Part of a small language model's weights: vocabulary 4096.
MLP neurons of a small language model. Each row is named by its layer, matrix (up: input weights; down: output weights) and neuron, and shows model dimensions 0-127. Each number is 128 + 32 x the weight over its row's rms, rounded and kept within 0 to 255. Numbers have three digits each.
Before each neuron's rows, "fires on" lists the tokens most often at its 100 highest values on Wikipedia text that the model never trained on.

fires on: "p", " h", " mi", "h", " o", " ("
L11.up513:174138097104141095130141210065110131103136069148131068094128142170091151148059121138143102075158164111176146149128054142119152144176139129186176119115145101122108101143137088138141179085128127145120097127129137104063181142132145174214115138076163147102109173111110106162103105119110097090144099090142083146191138067108146155113103162085118093123098139114130111096132098123118101127161
L11.down513:150146089090182143083108094140136183168080131166127144098142094103127133152156163121161095114117115057131137147145086172111113165148148097058120153118151121151140148090148126103116090165133164105079050087166076113157121129085136116116142115091139118134192127110102145105138134067106152105112135085153078151103171121190112159120138050123136098213165119079125105146181175149129082179185

fires on: "h", "p", "st", "ch"
L7.up138:105090117172109083153116132179102157091214139121132131122148175150069132102072089142113098156176168097173108139125158052111149131134123124168161132143075139074115114188120096152112144110145115099077172213103146192097168120147123114158130149112175162143087169059113095118077100114141081157129134070124133130153141121107119133136075159136129127160115080160147110147147078152104121180122
L7.down138:168087192133132110103115109089140106106114162099102139116095153155124150148151100120112061127140121078184074121088135188136152139188112133150127098139106156128100113146072153128093180056123177159168109100174158141128123105170090173158099102120154170177099092146134081128173150161124124092121141135212095083144067134147092138150107141184153123179105162185144172144121110071116181125103

fires on: "ent", " of", "ab", "est", "end"
L6.up592:150062135174114113155133126092129090144137106129118125112129116092094105195103164122123168189135095121156123118079140146163061076130108090158138156101126153107050098135124174112178098089128115155116128092122084158171099196192139181097104129030113176182121156135111149116082113114077090070137134123133133158115102190136108162165128129162105159158087146152065144134122177102135100096124
L6.down592:161134096142103136094100114096079142152129090061121157094135128120096162079168132093108119123090157072104106112148113092191127068138137113156125112136109159111139123193089132159107101103144112117157046155151155128128158173098103084119120161202131057072165179059139136101100174117115147095117101139131123109127083153099083089144086142083175115143107099158124131173188167179169140202214

fires on: "5", "9", "ar", "4", " to", "8"
L6.up167:058122151144165121151232156127147117136153115087072142155209111109152095187135159080156198119078103130081187100132117128160169139068170193160106128167131116122133190150143149153136085175127158116163132133102126119151141147123116165080159154162113167132102182092148125094118136122063104101136129090162130143126137120136098125126158164115118076161104188113089155142184141120112165143145
L6.down167:157097097118154139126141123122139199141110089092150085169132160135138106149138099143136173112127148165117113159109178179137123094081181073121143117087155113160177096090166102140162127085117131077102118147144149098144127104216124099105137087140148124069165091118099126169105199112108098157081160174111117138128133134139190167164162074163095157114124136176129189135125123116120083078168

fires on: " not", "ed", "t", "ov", " to"
L4.up536:112154164094197180143134155127152150139168134118132193178136166116076116200077153143124138162159115204134134087146109133095185172150102113112138135105119163092122138077139137111131137154101200119125154077141166091138128085091095126053170160142084127130165166138127070102100137125077056111151183148083126175174152167136142125120122171110158130133110150110156133135140129132143048081122
L4.down536:145096120116192098153118155135087125112172128108166138107107136111160079190149120126159122148134127105157145161118150130152186136197253071162139139133135109137118081115172142159140103159128151144122111081203155100072156181134114083132146095084151141120078057119132114128155128110071121165120082142099102171136146142167086117076147113115135143124110179141081201092123105122085118180152

fires on: " to", "mb", "b", "/", " not", "'"
L9.up388:108184132122187188112099171115169163130164179113136162185105122082100207152115141098083094123144140169153114144070127077146108103092145132113122137165097141104143130099092136158164127161096137160125133082184076105163078141172130172073046147121082088121126128128112124105138182101129101161127124120100171091135094097139142139177124104129153125179131162143080106143145133156143069175145
L9.down388:139027156185135082185109101158106124113104154143172158124130166107078140192040122147149114111031131064125133089147123067128108108132138151171150136150160116135133078167133108109158151115145188128139084114134171120113149136156129149142185129127133116083150131105185107152141201112099132155132079133182135103140133124104096152104096112096103142063118201126094147156096112130121106077162

fires on: "3", "2", "6", "4", "7", "9"
L3.up204:121187130159151082139130141116150087060185069148136131152194097198155109098132132130125074074170168105131013098098117080157101110146119113102067075092142110076077131180113100109145096155100126164110101134124121179086114103085134154087104076123093126150174123131096125086155092101171090148134105041123085088057130126103091151119143107146159125155139127109082132142136156096190118114121
L3.down204:113133127092118122171177068166117107059144133139160154139125169124081109129107112173136115094064125217155118178121114182180116169110062140114145147101099128163108140129161104123130132102106016157130165117127134150160163074148143137091103132130111179158131188099150140111105156120152165075114179116157127141165092132171099090085112191125143094131123074172119089168128095201096142128134

fires on: "p", "H", "h", "rought", " to", " techn"
L9.up48:146136109169145142089133122102146160135156102086139096156075175162115031157147144168124121121122217138145127137104084112149132150181139129155137139160086095126165168142127121140157148083176157165075134098082126161124152113114164173185128095134136089122114056089163053175079145115098064116131125130183132198153153179100147079144082146099101155125123140165107094121110128144139104068091
L9.down48:163156145116164080141086109157151167120127095101104143073114133130162137162169076187176118145131139163149115156145156117147082118145119123111149145140114089167076133119119190130149179122126102127139087144088138160119113163138140154174065119156099064123171139122161089128117185101115089043123181100128138141113191123232091130135107210168105148149074117134136136083114112172143143084135

fires on: " first", "le", "u", "e", "de", "ance"
L7.up380:129079142083121181145117139155095060060113119125148137090150141095173132111145139138073160153143156109139098128148124145089149148143063103151131088192178161185120161160089170182074125152156107151134097129115158144118078140145129119155126149132150146142152056131108171182123162116067129066128195181107179131120099120146116075157093194164150096102124138171067119109119083080140141116168
L7.down380:128147160092055111127151136122108081151091118122159128087184124211144122108112134110128134125097137073065117092123150120146158150148166116148068106086132112089161137104166134038137124107065148124104189097130186117183093143213138145170064129129118116175180156086189136151150126091163144133112157176164144136155171176179109123179148128118132078152154088101168198102134110168148076165097

fires on: "b", "c", "g", "t", " T", "v"
L9.up378:146155126089091127135160137125066109113053120159111124101121115173153104133081111219195156118099112080174100084145110114070120190150147109122128154179103129141144089146144114168134131130139130137138144160072095124111132159140161146069112112166134125135101110136138124135066090142135161114188121177113189152154113138203140164122141131144146141095089113075064097057078140112165094088138
L9.down378:129133160145112034201146129139180156151077152142144107160094148163184134119119098144158162085064102127126073127139102077137061133156089137106133101138148137153103104162135111173138152144153077148096182126142145178085093146176146140063120135137110154135164115206092122134176002073077123139143094138120126110158109138106171170128125108153121179100069151110117177090117136147123103098081

fires on: " —;", ");", ";", ")"
L4.up427:109126147089182112085186140091115151154172104094145150105125117063138163097146130160136073130139167098128131132170153098165116174173118113190118092145126112099205134162155106171102133156155144060133179104161111156134115142077153103100140076137124149162131130161081216079136185128165105118182087058161107161137134159168128139092159109091120088075175136129145111120143149083163151118131
L4.down427:178160148091136188088098170187045179156152116157119147103152123091083124145175136159130141132142125076126115072134151103092130101109083125104130071082082101113167151150155056148098125102149129101136203104100122152158081134116163105125127084142136139194142146096113141175117216162143130085145115117142100138193114232127144081134103105142128116115122115092148111182090136102174186112086

fires on: ".", "em", ",", "4", "5"
L11.up63:128117138067137179125166107064152107114204105040074153104179156129155117152159159106114161139136109157141120146182129125103160185083158138108149088177159120088172147103174140124114082141115175142169123134138152169136155107132098177121130111148154159104088148121068156099149155115057077153109162053108107170149100135141079133110109123135109114134107152121061158132147113094085129061135
L11.down63:100131185055064123126121081140111148157117158185120109124138115129136087069112158115131136087170143114143086196100132160134099106103133119123116118114082141168091085126128144099137061164104120119106154159125125094153106082181089129094145144052053120124127048106154145116136217135193163131157123121159186163168120132143150057150132090096151115154145104141108118111177105095160121107164

fires on: "9", "ey", "ab", "8", "ult", "end"
L7.up158:104142105118135172135214117147107076153099130180118123096162075129093100128101147142148069210123109085148159176088142168105122089177195101188152153097075118116109151094145115143133121123080143164126105140148154129113113109134173136119142135055103108129122094127129091132095120101124125134179132145168140141118140094138032117144113114121136130179133171127064132169064155151173140148115
L7.down158:078119166126172094107126121141138147092122086111083124145159157123111132161195149102150131070191116096132132092127119147166122109115099149127088140087140086180150125144124150098173136087072100168187125128134088116096153094070127129142115163185123116136149125164202046147133179157109143090109140127146119105174110115119136129092151106112145084133080065113084172154124132122092115112139

fires on: ",", ".", "A", "N"
L11.up93:126110082172132140091115118078143139120127109059118107140162117141126079109152118125117142193087121106103136125174138082127220153105105134078083093155151092123180147049161161088126137148134099097120161155106142105141120097103107133147099141148139170111133148072087138104145164146127153083115082104076095147132114112118103106108160154108133156107176188095168151172131128067129103078102
L11.down93:122102151124150108104123124159125178141126209082169114126141089062163154092117123104115157129115123143103079107159064184089131120104137105093098176121117157150064112191112140100068138131142109175135102129106104156151097094158108127146144102087152088084120120163161063102154074180193133130130164123125144123135164149102153168146128182181157140146080168144094134117067158143095104071136

fires on: "1", "3", "b", "6", "ST", "c"
L4.up327:112165129147138112100125115088119139060138089106153146161132074129149146090120159130169124112069193124120126150106130119130144108144119143147162126082140107138079101183152113200133124148094147097182102140178144102157096165104113087136146092132171150107170095133125176104128059111134118160148066121128109144099070114109063150096190122185151132146105130140000145122159164125129193082155
L4.down327:104160163168104133143154117107155149106130122103159119128139189085106091155080163081135149084135156110128155183102133116157096139122179127121151132059076131144168150108158114134086085129103126134102145107125123068219126137102080090143101171189105172226148153091169184133171106134176116104091158109133159152125147170118111171086159129102140112112183148065139114158145142133124069101149

fires on: "|", " –", "\"", "|---|---|---|---|---|---|", " mi"
L3.up196:087103129143134189112100130103099113111144135106086111092124146144124168120143128169127143133167179101161140150156128143034147109086145154090105125143132158110093147095175125179111175168139110206143098146086092126111166146066136116148120084126131104158102160109108120164094121134144103121084179196112154145131105132132068099102129107130134112161102175119081117069099135241093161142134
L3.down196:136158103069115134148168077130146147116155119118114100114106123078129145130085133185124138176157193109064065159110145133133132161101130124101104113167113166091129177163126134091095157156120166166121124158114112137097166098091087141151105101098137093210141104131164151181121146125070116134168119193102142128096154090091143119153168136137128128135189127160091148111113196192114181142062

fires on: "le", "e", "o", "i", "er", "re"
L8.up61:159208142137098146160113147180066126101098163088099165046129142098159119113114175138145109138160143088110139177121144113141158147124079123090117076193155154157143100160156113104122135084145120140048089121063150120138178118154125123142109121169182152119109145131145154143146113123129086065109168102145136153078119094080143140165120148100137065169149126092097131114135063094039162112154
L8.down61:100003154131144119104136101134144105155161175105094139158131193117083152083182088208069154125132130111122125194113095114131097143095142111125163150072127152096109128081081114064136154145154132055131141119102097148178145116140138163174169163155084146132173179139127144130127101121122159148164147093098173164148096191114089075104137112105081115136084169153110163090170127143180151110091

fires on: " (", ";", ")", "with", "7", " I"
L3.up224:111155134135185101137146198098111112128148138113132152081153108131085122065149116112132131106189133137109113111131142103109099156130105157051089176114102159106157117188158139122154073126091125090131163106154084133135095109133143148119156161100136137255101189149097144071126147128154103131134152113068135140126082123089103153136183149148178125078103122125151139136111170099158087125100
L3.down224:138085145125149181179036141158130157140061123126148057163109125092122177163189165134153113089140142142108075147127131068117163108160150136122135072142081122160122114132118186154109159132133166120132112123071134135120075091150104127159137149121152165116147093151114184134133208146073146170124152151134102107105092129131119087159098084163097149137146176134137151134075121097116113103131

fires on: "1", "\"", " –", "=", "3", "2"
L3.up106:092162139089115128126154095100073180030127072080112140135093141091185127114142189161150172098114161109186183164097144101123143070107163179129057138140133174093149159155151143171099138153118136154183097133131090141092134125139115110105161103163174106167168104173110151149118115133140118139135142106077163173143150114099078168104111089085142082140138137111055096176077088132126101140073
L3.down106:136188105094118092125095149188116153131174114139078110126189116108156110096070104148147171172151162134097156189154173129111118162095114138141119120143190159107121154160157162099116151152150081132148110145186107112093198095108060146146114094113145146158152154187113148173097051154126068169111047113098077098161158169113115104100145133098099160146177113111107133171121123153062077101116

fires on: "i", "iz", "ib", "re", "y"
L6.up468:150238153183143173146041192124096093129146157124101120084111154148113117100050133140140104102165108126111116126181126177038070151110096115129175086124199083158139079137156153126138127133166100145114109160122136176089108102116107188094090108156130155165144093073101114174145103142195155134146135173151106092110121102111125107104149135086139119150157118103104128142174107167106162155114
L6.down468:125117122140169110104138112116115126109108156164150096099112123126172125085073179124131174109196144110123161166084171139147056137171083158172130153096142145081097168206172159158122186119143159130165160106097126205182135115134155139147187102175105211128150130106124157143105124121122112134098133136069031118081093106088173137126139116160109118070110144139114110051122092162095096158112

fires on: "g", "if", "et", "v", "c", "ot"
L11.up197:153097112139137137155113114137140086069119089177102129100139166172117133114119141210160126126094113097118114090195121081093074171172153153106165153165092103148106122154158113154110154129102128111176083159045143082060106146090202147159095155144123160108152137159125122120126111121159143086142105138138153141076059165156152136100174140163135159132137098131156103106132175167168068131139
L11.down197:092157070118111152166067117130089159128153167130106117067130150166058122152126078155079192112095122074080055122118117115158097121129126167150141126091104171098108162156153121100110198124133157090079162122151115118126171084129063174187146120105135160113102102220096134125151090093139112163106163097121112142111109141154064192140133135129133168168140097115107146138101145084094088107133